Weights of a small transformer language model.
Size: 17 layers, MLP 832 SwiGLU, 27M parameters.
Architecture: no biases in attention or MLP, untied embeddings, normalized queries and keys.
Training: a variant of Muon for these matrices, 456M tokens.
MLP neurons of a small language model. Each row is named by its layer, matrix (gate and up: input weights) and neuron, and shows model dimensions 64-191. Each number is 500 + 25 x the weight over its row's rms, rounded and kept within 0 to 999. Numbers have three digits each. A neuron's up and down rows have the sign that makes its largest values positive.
Before each neuron's rows, "fires on" lists the tokens most often at its 100 highest values on Wikipedia text that the model never trained on.

fires on: " ", ",", " and", "–", "-"
L11.gate231:481531481486445466514523506525515493521492507517509501508479563542474487556505477495506509502488507493518497526502508447489486531495485473518494484486504497469530495521501526519499509475457473526521529506492472532520480491532532506519485551493538517537478456491540501509488512511507533474500531509550484471453504491489497451522503515551495491496450514458505535526493517487523486493514
L11.up231:471519546505481498526476482516540498474562505465537504496522508495485500553529453472504518484517487497515484492509500511519518483479508529494511512499525472519471530490494512476489453492500512549454512502496471499513470494511460449518467470508524483510539545507475498473501495449495544533470491554523513514481528504498520509534467508524510463455508485505446496502499512475493552525516

fires on: " to", " from", " of", " against", " in", " by"
L2.gate366:496511524525487511513514467501485476493497489526521518483536534509477527499470498522549513498454443502518513547489485520536518499486519507498445459467486494521555475498487515516480491511487531547520564443488545507484489507483503526497495506521498479446529459516526482503515491502514528527491508504536527525501553541509464521479491499493514509532448523469489474530486498492531491466517
L2.up366:501493522502516524494508465468463482504508508513497480479436508509530508485461524459518491526508484525511501493522480455472544505479523563478446523539503494531522562482490509496496474509467541471490467515484492507505521527510552476518499506477465458508545444548473496506498481456523489493508486484524515495499498495447492497482578482506444500496490524477469510482515500470542460530481

fires on: " to", " House", " through", " of"
L2.gate661:487483540456508480504527517522527555457523535491478478490497521471491505461523486518514500507496513504524503479492475493535487483472534490517485450508521482471488515441550495529505487532521502522502518477486524459510450481466496471493490492494514488501492498491524516504502516483452512508487512498529472474551510541466507469499484501513545512458499458505492530485526542477528488506456
L2.up661:526464535535491494482506508523502489499485497506516514497500577522518482484505489505512515503499500512532484480487465544458486486521528505461502487523496515500488525498474478531455521481501504520506490489507520505456505498502460489490462509513462482459512484521491496504501456508532464498495512493472508514487473493539488458539514479503493477471483537509517512533562466495521521489466

fires on: " over", " about", " than", " or"
L8.gate35:536470523519491493511480518522470496450491466532496525511514505488537484484534495490510501464494523500490496472485501510499534524494483518547511490451526505527475483559483502503453470526482523521534514496504484518491538470513503492485534449514567521501497473490502501495501523491455551497521491479494519522536514451490550538469485452501509483543460509484473490507504568496485460523496
L8.up35:533509522516495478515546450519448528517521507559471519463509517512506495508513521531508525520483527518491499515475484505456481523431490451524521442493473506504472494485475473490498506556479470519507515511502480517534510450519508472502510516476545492521492509515500487511496502496476544479501520492528531511507513485485520501468521496486516513475479514480516535515512505453563471535510

fires on: " War", "ar", " war", "math"
L9.gate613:471543464517508483501519473535498493503512495534486486505491514495509510478501483484502477500519513511451484499532515487488513506522517468471476470470456493476498512488520455470498505478475501458520491470522531471513482479481468519473490521500563474463513490524441469526514484479485531490578506523472463513519523505456451514489515520515500449495544512499477505490502443479530537510578
L9.up613:524492466541485470515474477478464501473524491483468490518525473506495479533498484516484541465486498503490481521492475490487519524491507515514477489497474534482530474494509487488530489529507494498552496483519542509452507530517485532523484520494544490485469499492460484499507489527453516475511494523482503464490531517493481547524534502535539481485516428546515498511495461483500495525547

fires on: " b", " Cal", "l"
L5.gate240:490468502493517529519507540519475474504542482518515494475498475476489514527534477515509477488523521484501470487511477501492524478527506484527574475525460498555491482498488543513555487549482513506510466553499516495523483536485478511534516490521483488491536507482470512541467523487500496478526551476510470514481536493547493512515472500509470532496490487510514505441486512525526482504505
L5.up240:441502501496510516514468516482443506520497495509516494524490474480501513509507462482488470536441547492511481493489529502520486504510534480510466465471478529503539465487507541492517516526487518473500497472474519483508512511520512479528521517536481500472470522539524507473485450493535464436481491465524493496496515442508491522506530481504546526523539469506514533476466518457429518534520

fires on: " st", " St", "st", "-st", "St", "==R"
L2.gate379:470517550480476523536557497467517520472472472476470513455500528492503508481490510486480508458521448496498505524489502575505500490495493531527474492507514543519507452480503540470487506515515537540489490475512492497464469504469503474477486531510484470489549497515528496526503478515495470515479495486496467515535498526484455523471512475534518477513473506527497501525489508544535479488455
L2.up379:489511482475484502492506554486513522493484535540493522495491519514483495470435497508442461481507511494523467471531517553534512493501497563524490495487515527524530492478496441464476481490524482497502529484507502492529507531479493518506559457500509492524510473525519535491580482475465467521485546515517508547470527482473503544453555502497504476517506489547503548488515545486488500508529

fires on: "ur", " Cur", "ir", " Sir", " Dr.", " Mur"
L5.gate449:477463482507514478520536481540504525502494509481510524493495448483503436491454460506491486490508493512484534497511504449515496562465493456548541504482530530527477489511481503482535468530515497445503498495530485492526504504495515543529525540514505566486546526499485517496524525523498519520489486469506492494504513517457504495487528519456509476468516494479518471534507441524496499449476
L5.up449:477497499509513477534537462511502506494476465521515487509520459513474474532496490540464484494485470508520493512511503504514503473486470446536527513473488458492456515531453499528529458564484485509479472503527475519531528518523469539505501505517474459563488549498494477446509553509494521518508511514540499511518527503529515527503496499465501483501466544510510489511494502505488527488477

fires on: " to", "\n", " may", "s", "er", "ives"
L2.gate20:512506472487506464487475508481500524473518546482524514543544498473484540460507459501537528507527528523501475477490502427490550499530521521531528506482502500520478483487529505487523560485488499462532534522470467531534483522509511492477521481486503494493466515507539504520515520511496500444468532487467496472505472473487514475530496500495502514474540500500481518535501514499518489499490
L2.up20:505501473495499533526533523528508536500489512492500536499494482500445433441485496482493516489482514522529513466500493501505501514518529532496480485479481513529523512527532529511502529453480464502523514523475515531567496525481474557502464470487514498471449500499497496495486493472482492491458510511413533491508480538465536523501505479487502469544505525508430549495536521478484525513491

fires on: "\n", "ar"
L7.gate599:486565489568510484447509497530510515497505497512557500497508447507471511502507475467483515470524517491497490466496500476510507541528507519473497488457460518485514482497539500490497456505499507487546547521500480569525517504506494480477485511511524515490448505533492484556494477506516488501504501535471482459472506488457494481503522507526541484517517512505473504505532498506518513465514
L7.up599:523507518502521477489492505505496516513501541511500496521523467523499489520446477499512490548534524493513489519487487543511481494499517508517480464496476507530535500512564521522512502523468464509465512540495484539486509516441449481499480498496553489501518502442477494519529454515506507544490493476521485530488506486542512470514527516435527482468482512434461511514502488490510511508553

fires on: ":", "s:", "\n", "s=="
L5.gate289:498471404471513498547490466502499488508503534503489499473520501458497482491536452519524517513470505476458536523522544505479504485488489542497481525530501488496464489482505480496522481507492473542546569491489538480492516516534513473473495527482518519507529501505511514498435508524509526531510509531515535482511475490558487473532508512486536512534475524486504487501483509539469527495483
L5.up289:505537462536497501492504500505499471493479489499488508453495465477518456516514466517508505500472528538498524498517549498511453445499476471520542521495491514466488512470506494493515501499518488519515521524491512544476498474500525479477475566571473452438492522487508479493493469510489489506518492467498515459535484472484507489445534490465542483544510513487518508490519492504462548513541

fires on: " as", " on", " from", " to", " for", " than"
L2.gate790:504514558535502491500483469570463484498483512542521517514525470484487491533509507487536481488559458477484503466489510520485479534527487501506502533535486508509501477490535522493485499490497517525512500502493467487482481515520521553531475506547540487455478498482498451494478536455491468487505519493528501470513491519520500464536500502508478501505490478508525505530537470515517497504487
L2.up790:491545483501522522479463474499508487432471506511484485498545521523500518492492496485534508561469519546509532481504500487517495459543478464487510487509488505519493498486498490528513473547532513482552496476486524462532489505504521501565479529466490536491465505503497503488516534439523503521482479510482478499457506537521497481485504485526523529508556464567501536479551487498510528519500

fires on: " to", " of", " where", "'s"
L4.gate753:499461494510513466510457481507441500475522489488502481513493536472520484497484484518502484471517507515513510520575488504485506517454476515515503511510481467512493520495503542563459506506501538533496520507507462529502533497500491499490527470533535485531485515517509484565490512514473528483543518511479546518536492494487489525536502502515508482503521532480476495462487489521557575502475
L4.up753:495468469469484502514487503446521487524477502488516518530470499536494489522528534490488534495504455457481501510481504483524502476540439515460487481548470480457506553469477484499511439504503531542494492481508508477517511516547557505488507495509476485558526464485491507493504503483513486483458463486496497511508468503508522481516475529530480527469503496462469473486547517477550483532526

fires on: " post", " Pre", "(", " pre", " tri", " over"
L2.gate806:504476511523484502475512497496503529529411475524503531515468463484472532524531502508510510474556525512519517546471493490507485476510459496492482519481568521515539547512542533491545477521461437528514528463475499502520541501502530489511469426494524479459484502508493526487495479497478547483514506503489487501531501504516490452460497474453507502518485462496483489520480494456484511539481
L2.up806:465506496494531493496516492495528510479443484491477507561507519482491534505530542548551499461480482475512495502481540479504522513557505496485499493502544485516468523500536512456536530520503488477477510489501520505454545497503509474506472519507481507497492478503446461530483453505469527538587492517509527488549483507514510515456497473533467501521484515471487519494500505491409503560455

fires on: "\n", ".", "s."
L8.gate354:489491510509508472507467506559494517514469476556533463484428526481490501479496491504501486497515470467515511499493529464510525483508487452493542500485461487458492482475530500539513541520488519550511451548482473505473470542527526490515527514490518523460489490497544479514504524551450471521511545496482511475497460515460505512520522489526481513467486530475528511507504551511511492487495
L8.up354:500501514525494525495469481525491537482483531508487462486489522502492504476501499489471495448538509496515504561499515477509552498499474466501546488522488517515494448490501460507415501490504505497487465483511527452542520489497466505492530485496499508464477523479501548449529474476501464500495514500507497527536500518499486502490443476473469530522476510497536513523473466516488463457532

fires on: "\n", " b"
L12.gate289:516475483459493487466508569488549481489510510504523509490500483499466506528551522484527540524445482477485504477481526525509478482471545503469511489547500476514510507475457481481503467492485500513512483525521501486504518488490475492491455502536473504527561522480511512478471463473538505530536514514512466453505520515531491484478492480516487499508508521540510509459510503468501518495508
L12.up289:466477454453493481521475516483535526545476505517515504500490459520490512469486487471512517517472505550521490507504533491535437470541460488561520526528525520529492502506494496509466453470531494512474481493447483521529509533478529479515464491529470524466523545481481521466511492521523512446480518492493515496485498503503549468506523472544510496515481513511524524522493468503488547518500

fires on: " to", " Australian", " from", " of", "ay"
L2.gate638:490485466480502502459522492505476486511457518490499516489479513512470504489490493507546514493497515499514488494437517465502526475510505514500484497490490483477501452485481479510500494512523493532526513495492530480501450496481556468527501458520493534527474474480534518492427538478500519493473502520503466499515499541504501480469484470477484471437429513436490491534547530528520528538494
L2.up638:483509501484527511456498441507533526485501501514460484533460500535476520486466503523469466514501482533510476451468448512538503512485526510490497471502499501515463522537487489515556531475506521489470518500476494487471496462457516525488506493537473446479495499482498507499526537452466497506510504534499502534536493539506522460503465470487489519466456474497508514484489488477536497510520

fires on: "\n", "|---|---|---|---|", " Band", "|---|---|---|", " app"
L4.gate774:476497511456486513502544444517467516552481481539519499454509523458488478532518507491492501483507492541509519519569469506490533538473526507476516480476464497509509505470458483533491496550493513523520488499483499505447499549473486477513509485515467484492499529467523526485469497495455538513477503464508528489523527506536524485506500432534510502493477520461489506514478503493500532513516
L4.up774:481484502499484525485495470473478476520492533494439528508512490500493496576465507493501461517513490466488496515525544486500483523441516486427527505533478544516528487497509498490518489527481478495501468528522518494524482509506501497468525514509489493490514464483467524500462500463520521521468475426503513503495513501513525524494486508508501535521519523524522504464513496484496510505496

fires on: " and", ",", "s,"
L12.gate18:543491509460552474467534482462505524469496484494509537445465484482522552475508509505501515485501464503511555485507460507522516484501506528501500519524474528510493548524515502524519501538524482508466486547494499532492488532545469530502494465461479526512482495492541496481502543464455537514526532500456512527503473516517501494498491492499440542467471499451477496519516530494535491434489
L12.up18:471485502460520476462521518511506513511485498432513498454501485492466492525537506525507455542475491499514485533490500487528469459496532549525506481461527512463513511501452506484503477495525500498534458524530501516524511464505513527505513520516513491516454514520519496507492475482481505510538507500499552507467510519467515491525494505504486481533524525437498486500473485528485511517546

fires on: " inter", " and", " Inter"
L11.gate496:493463518499519484494514469532489532541484505512468519475499490523484525501482467501489465455445515513541464484516496476526539473494517521524482478513537505523538507558494486534462512460476443542458491500479528520457520518474502496457483461534507460499475530528497527445470493458495569563510498488532521483498507505530525492497528513530468506468513494490487506453509504542517500542473
L11.up496:505475456482511481542501515469529517474468544510550484506502489485510498495526478534543431497483460520499510531473445490481541461505500511491499528511488486521491532486492518510473490469472477520506523489478479515472481513498463463541534509510536487505518497465506508485480514453546495460494499526518474477498480505482490505482486489468497543502470483552499478470451508528502498487518

fires on: " st", "st", "ist", " ret", "ret", "-st"
L5.gate640:526499502531507499498516511499533496502511511508525514466509518509494511504479487534486485484530516457510520540500484541525502508476531476516503531499501499502486483546493496454455502480527498486492449543526513518474499496468511484497479519555493464496515502460534515507491465513525468491472527497483497539480471506512484511468532506451460506475524523508506464497511518502504503523497
L5.up640:504538502501529468508486504489496487500492512488523505455496515488485472439514482562503494483506516497491526556519513517557490490487495486523465438503476508481476513521530507494516500565482476521487462483500523486497491485470496515545532480498501516468469524482508483461550511470525494519482527491525517535533519525431500556459525488489493471498514500511528529523536496499483509498490

fires on: " to", " from", " on", " with", " of"
L4.gate44:476543542497518456515532459453476477488512514498480469503569470509489513537568516502510503471492467521500540511490541513543486451489472518423486479507503505490531524480497492566492487487521439510505485514507533507487485511468518502544514508495498519528519517499512475507491489504450515494519515508498455490513460530477474519464501468482515529537512485503513475472510498490512549514515
L4.up44:475484537514523547527472461490507481486493473532470527497489508504504499476495533482481523458494486482495527484468503525534504489502497537484512490485475502479495485474497516530513446481529568505509487500492532509468493510503460459486473516473491493485546481484532476483510506478488515506504482512501499521528531508473504483524473470514514511528444504485518480484473508493510475496496

fires on: " to", "re", " of", " for"
L9.gate244:511470542538563475489526506511504518467528470506490495493505486468497457528503486525542486508505520467510507508528503510489458517473472520491442494503494468542472562506515499532504483502517462570476534481443465463461455479470504484495489511459550467515478494480524420498518528489517492484482490484560477462474536522470498484523487499485493477511521459536487531511504521501518504463465
L9.up244:553487498541497509522503497463512526481490493493489524510546492486467489506530540485484564506493491525502528472460488492514506500510529551493496508496443499508486524491503518472517479507529504535516486469474511488520506539488513485511505524475513503481524539485499513478508524455502497502468507484508514513529457485509476448453524491502514466483478475511504500488479516483541500535497

fires on: " which", " who", "\n", " that"
L5.gate253:558532533485428511476505472514487507527481480492511476533516500512502493519494518539504490488460485471512546515517482519522462473499484484506546467465478479505501525484499471495527495497501514498461459483492511546533531550472499521506468509530485520511516517537489516516485527542529530462549497494497456510489522541480470499521501464483471515519527515527485449532471491493508472484514
L5.up253:488505510506489472524556557477507490519502466516485513526511459464491504468515521524526482479504454508482440478504514439543528497515547523482522497532493539474480508453530498464499448515510527499476471470485481476520508490498528486471475504526454478538454490532499491500512463503496436470532481499488497505514437492491498531469498465472563521542500503505525533489504514522518508523494

fires on: " inter", "ter", " of", "ur", " Inter"
L5.gate466:519539465491463504490515471513506481483506511531457518525491504499498472518503490470532468465514534486482525481524466525480521504509525502501529479506444503531552514452553481500478526483453474519489484484490503519461462513505428482495509489513533508478492514499499528486508461487496533506494535472538536518495498481464545487533494476523517513487443497526471459564462528523489495496478
L5.up466:494506464527528511549485500518493484493485566509453467463511535473482529508466478492533557511505480511487513553519485500484506467494507550486485526451469539504530582524481540511471539478523464508502525506465496491448531482516502495524485503549549498541513496476474489461524490497489489496482488479515471489506501482528503486534463492504499505498487541504479464502499510493451487481546

fires on: "|---|---|---|---|", " to", "K", "U", " of", "M"
L5.gate541:504505521442535516528495484486500509519457492467496502473498525491509488521495512466480532480501448499476528468511488495510514494527467487477493514510436519500488491517503497558513500550484513439473485470528480487500465520500510526541527540545488530542482471549525514469466477490426518506494514491469533479507488514507482508444445461508526484505495502501534489527527518485498492494504
L5.up541:516556508522531519469456467512488522481456484484520494505536511502462499557484501454511530490481464500507505460484528509528558454494462485500468490521516526497502515476497507497499464487537535507461531475463521524512514503496470523528527498476441496496502494499518481503515507469515554496479483528508547534484465477489531519514507473474507503510503526477500514493482536511504483485477

fires on: " and", ",", " or", " \"", "-", " rather"
L7.gate534:507532479490448516470569526516518501456512557450523523429483558525513498512504533500531532537520497518504509515472483516515490466482486504501493513452511517468514501508499494515483532518551500508491508521521456480515505495478492533486479450472487510535539487533500553495491514468448503453481533517490539480476518516491512501474498513501478526500509542470517467486478495490547524531502
L7.up534:515463464491511503506504496473507530525493513503476581516523529486547484507521453490536498464510497520513509496430470499494515490441518521490502508508509478570538490456512496424499470488498476547485510523489511482504481547522473503501483516534455455494498512529468524454492511489498518522525477518476483541535541481534472546468520463515516471507487460507460535504485539491565547509491

fires on: " for", " to", "ing,", " by", " which"
L9.gate746:516523508521497464517507534519508510493542503481506450441484497493508539510533470503524544492535495484514433514461479523478503488494483526512469539494455536530514471517476484525452473476503504458523479498498466478475495516534500499506493503503472478483515520505493542528515489488464491496480493488496534490467538495439491511520453470516453516499508475514470514505529534564520502530545
L9.up746:495527504472548538473566461513548502525536532491489426482513550488495501538493522533474517526517482509480498537512563519494537542500448540512522503474488520477524505520509495495519519507545539470545463505525493496497510506521516518495482518471475509484520493477502534468492503541466495530484496528516519536518462542498493513526533505483463478537504506512480518510514500506490534480512

fires on: " of", "ia", "|---|---|---|---|", "|---|---|---|", "au"
L4.gate52:507450500490498479500486474508518500489494501506481490451476513498480519539491490525503505455504468500487492496543537509531502503492521508484502528474503487511543511471480473460486540526514470549508487513510481555491487500505477491488471453493502477495550498478504485498456515466462449441560502445570567557523525506520511506523494493500529467491525518515562525530529492506501535511502
L4.up52:483461506483497509514480509496522490501459522520509502480472472496497501483484483516548498498544464506471471482488512446507452529503525482493528507424473545486511506505527518493462541494469467497543495505486482516482487528490439480469508498462506479491517424492513514540503487500502499477475525454494501517527538503498549487482484511478489483512517485480532553493496467483464533496512

fires on: " at", " by", " ==", "\n", ";"
L4.gate289:474453476473502520515487468483447490481472524503481495531463524473505466480496516471497523538524507495498508490505459541531496512542508542452484493536538523499508473486492489496467503468488507512511465506499490543547510543537539470490497483511514511524502479578469488462474502522523526435498495481467509472496540549473521449486522526473499495494459496512537518509488464481495503501489
L4.up289:490486538466499475505529494501532489493495468444505482477492538476503502488474493527454513531454498447521523499481496501524527478520516495484498503492499483499497459472526509518501541505487483513520437485456535519474525557501533503489489502485562462461465521528538466484508461470514493475519498480515529513494526512528485488498519460475483471503480513516516486537482541500503506480472

fires on: "\n", " week", "/", "-year", " years"
L12.gate683:442515495510495482524467471518477490508500507477512511488490503546507499518528538520466497503501489490472482481512471502467481537450529467509517482506491466493491479539512461514527500517520515482502445483507484481549547511554510501500488515500509463536552482536460493495517513504505486476525557507497508492507489493508498514471537524502438500535484540515482486498513504476538465512483
L12.up683:466543501516522487521504479537501499497480462486487510558487512525508530495544506467479497491483478501530521506474488512516529517463553499507532528499525487472472521489472498511484486473482445475493463518532539500475466500499494492515495497497526509484470520490503511492508561524527484484517524518511509503532506485540499497485511499521541509517470467534507506439490530486563524515495

fires on: "\n", ":", "-"
L9.gate245:490449452501524505505501488528560522454476545530443474451527503464498484509466478481489537498530502498586464494516521472492504511462537535536499542519527530446477528482513463474530500500474537516489507471529474481452530473551512543512506534504512503474519526497517500516457471512568516524455484504511484513502516534429472535486474471521477523526524464498493489484492508528504504461527
L9.up245:486491460520494493522483466487495529502494560499499464484480451481487503473487499482455476514440485508543471479488553498471464487498481538515493484519513492488498542462513509524488455525507534515517504519456518480481536524491494558488477467486490542460477551500468501481511473529477512448473546495515487507520480536498524454509460497528475546541533513518474544517563535504518495466528

fires on: " and", " most", ",", " Inter", " or"
L10.gate623:496488505487488517544530522486514481492493495534493502505501490545500516576514560513498517530492497497470542520516480509530531502530542465545512522477529499479489526502519518484499524460501482530480478486517515485506494484507514466444450529489502498480479486502511530486498519497513541490481512504486499482542511491513480465520474482510506530490505482538476493452494511523435531464482
L10.up623:494507473519489469525545525525537517530511501503506480524494500489509495511507477506500505550522523516474506514486507476487549495510480492540523531521492513550500475520555510548470534479473521476495520510503474472498487510474475492525495516457521509525435534505484513509506484476488451512531540517522501523530533455502513520480508481515522515535500518484507537536480474492543529531517

fires on: " over", " than", " least", " more", " about", " Th"
L12.gate476:498522506533424509504518533528492481510502487522515524530562497474518533527493492499481495513443514522498488505485545496487526527477497475530507564440492540518477476510500491466470505500534484510479482497514487489429513481507516497506494463531515475520506500486495510553482499476515532457535499474519440496503523483499503518508498486558482502454498483498450476491488490484512513563463
L12.up476:501478503481515484506491502556503496471492434529458451480510474477485476542469500466551482490494515518478490527498473402504480441418485547536515530525527526516502516502481475519527481459498501494513487511503487501482486492501486520535513496501532497487524490474454501484474528472524482505516531499469536504506472482492496501523516509497529465483459508458491501518492516452517517558484

fires on: "\n", " land", " found"
L4.gate431:506491503551553447509499485513483513492520475509530524531472479449494460475480520484477493461489530516518495499495506498458442542484502508507494494441505532487508465498519522497543516504469524469495505536490477538493527496509494504510505506553501475487561482550524522500458483501449476550562524487557480536517499509472459507533504515504497495543497488463505514479507541507542522458500
L4.up431:509513506497551498505472465564461494517509520487529507481481486520552484488468510447484544481503506507470487525511512532489469504468498479528458527520508484538536537504552499476547493517484514501476476512539496531457538515516508495501492508506515545476535488515495555488522463501474501548528520491522526567514520518488492488505483526493526495486494520489496464476507520514540473555482

fires on: " for", " to", " For", "ing", " of"
L2.gate411:529542513517497511517537459507511477489514480489519536517534537505496529479492490519535497522479450505511487553461490510507524513511524528521532524517464533532482519502455496534476477521495481479515520481517482516468490482507569513460502506538514460444534513513459505483482488501480505510504491495529478503492491516517522487473474475537500477485534525551501499489503474546482471493526
L2.up411:477515490487477511450518509492496491526494520480470462481487551513511539500492469483506530492506499520506496547501509512502519487495507547523492508532483505457481443508516504480491489493472516495528513510509515518519518488475514525476469483502468498459532480530503529526498504498474496479513457471499531492482508458498500526511511482465494521493522482517494567492458492497496484458493

fires on: "c", "k", "d", " |", "–1"
L9.gate638:567501535488527521505483505523491509492493447486467499533552454475447523489481516525482541530508530518491473498513524513502523531481510481522507467494511475479538477485485545495487557539522529530512538531558468469513514532464546489486508514496470482454494511535487467500525504525521456495498508526476506517487483501520483497481529510514519483517467500489456504478457479455497495520475
L9.up638:497510537503490467501484503510513546465497543465511478492496513466467481523503549508493527468469468491487519499539542475470467481497472487507476478523495512512507490510469498529491510496480500465509502491564477510489472545479543508494466515518498504514490477506508547512503471537506539551490555505487522434537519511487502499517528508451505465466478525511513490511469483456532509474515

fires on: " the", " of", " to", "ort", "-"
L5.gate465:503513503502510481500516445484502469486460474491502493487512547490497464511492518488468449512489527524504532525513555457541517493464496525462515449478509462502538512570506507518484466466507501503494489512484510474499485504519508516524535503511536510532518521518515491508453503497482481503526519523477480506507504483511472501452518479497531498486513514489480520508505518481570528499507
L5.up465:473499511524496469509505505526471495455487564519509468512509480545532477520525424458460487470504525499499489491463497495506478524482466501496516511522476512514520515522494554480483514491489550506502470511486511507476541508475490516517454493482466537501521522515472512501470488488491494492487506491459500514524440509510465498479499523516490541481508493485522487507507493501503505471460

fires on: "\n", " ="
L14.gate369:486468511523413518515484485503500489487514512508483520512525488518498536503521540482496514501516517503487490545534497477514523463542509482508512521491465538488531498512500508530504453562472499495453467481550536516516489502516507508499512458499514523524510488494483492500522493492500534449488509475527493483503445500506478496474545446536485478547516532515495473503476501499500521469452
L14.up369:532533461491499499480502505504474492502528481454514476522505503497531488506494515470486452481542494510505509482502520529481526507462536508451514501470547476500472498496476542534497455468515543473495479512527548499520491495475493498451409502469459478521515488531505525481499515492500472433539496510484493444503451502476499535496524454510491486548467488471511487507457552486495536546546

fires on: " Al", " A", " al", " Ch"
L14.gate156:498459505494508495523473493470498528495526509535479528508522521540490494508517511517454484501452538440461514503464501472530503477537515510486471499557506447531559470499535505506468494508510504504467509466490460511480557482508557500484441479505508511486495508454548516560540513509489461507514497513523537496506493479519539502497500513515502530513539502521499518514531503526462485500490
L14.up156:475513486506486466529518520519503498465507504513531514484506537498514507529499494519502492492495511480493457458485508455456501473500421485473473518527518463486523524509531518493532558539440483505497498530456475498475490510505459538511443561513471518524460459482487498554514543479430506502497472471487519487503490442508539536488496501484474522533479525530483495506488546489485532476503

fires on: "ue", " for", " up", " to", " of", " in"
L5.gate542:472481501512510505518515579541497467492525474487472488457498486525502522497503528480531496508482490440481520467523460498525466492460474519538481503508522464471494493467532524533484465529478495500502506483483487456499497548491465500475496493428513494455505475456507522480518484513498526503490526488547511464524558494458485457520509493523483482540499480490502490484495522473478518496462
L5.up542:500490550516498488510473497500488508510482516490514532536512512491589491512514479519466473491496540484525497484544485484580542461477495488500514478495503483581485470520525549500488490510504523478513506525501529494524514527446495493505483515455483488479541437535510459519526520458518534499537493513532517470486493494509477512457499498519481514518509510500472478509474538532484481540505

fires on: "\n"
L7.gate557:482497486523504483492494495477456496531500550502532474497507553449486510551511496484474524491508478474504519501518506501487524563496475509504503492560470505515504514507514459531447541443499560505481451510512540506455504513543470488515498459490463531495510514499505482477461501513467511491462487481433539500494481501518422543461545510482527520467491474490531528511524535497494530422486
L7.up557:498509514531510500495515485506471508491491526510495444510514526480510483546494518496464476468474525491525538483543516498529500513479454510483506505540472506498519463561514493507474512472503507492509481524499531473475479472539471464517535502453480530514481548500505486472471484492446509536465493498463490496515452527524476543509499511479522484475501501506538486493498491490522514496511

fires on: " by", " to"
L2.gate654:491465482490465514513513466492445450522475499526517500489474546462481546520429501477499461472543474526506502479537474500489526525513499505499493471537520511506524501515486494517485511520506502524501483478495493512543465524521504489536513463538506504473443506498523496500454526533498536476517495510484532484546509566494520500517500526501533493460489507481483498473505506500485542540512
L2.up654:477480478484481498464484503528510519480466489536508521500502527507430526528493538522499518468481558507547513446489455491477513514449497509503474488457459487488486474534501504520482511525478503487480472512476493474508463473519492492518507491511531465538505557465536508487502498490475480466487471445490534455568477490479496490499491496524506520474530456489502482501509536505520477523479

fires on: " and", " most", "ly", ","
L9.gate783:516526489499476476484548493491520476503494483521478509457499489519469519485491509497480505541496519476512495533514492521473548466512494499515510517504489522468524523496497470541507520463547460540489496499483463489520522519535492465515457541483464491540539480513496483520493541459470461479510553516500538462512515467470485508501522537496485563479489494472491531470475491530576543487507
L9.up783:462475499530482467477487535513528546490508470490508542456520480465516495530505516485547500457486500511522470541493455486503523455480511516494482526474495473475521519500472494501501492496482532530503473542479483547532477526483512523464490514484519515542504500519484509448455547536466526476526523517473487534474475479505547492544513545503512472499519548493483480532491517455541519481477

fires on: "\n", " to", " editor", " artist", " author", " Alex"
L2.gate2:505530473539485500471517506537502464460525524506495482477499505514453473538527503506499509446473510466548499498472490502522485559524489464494493514502448537458543513504503484473512486512499495512556464524475523491519508477490550490513479484515460479517479463490462539521484515480491485498519507520498487488455521501484511493471462504469520478517486520431492562510514518497497525502478
L2.up2:482467530503531525485524481472540507513530481512507516449522510507522485522468477469496506501499521544547516510515500495520478551525490508517490540513484472545540493561560495466491511510517479465571483533533479496506497508531540491502511516492508493474499482523431531502488480505541477554506470494460500488517510496476511499484486523455530473505517491447519516500524504519516484492508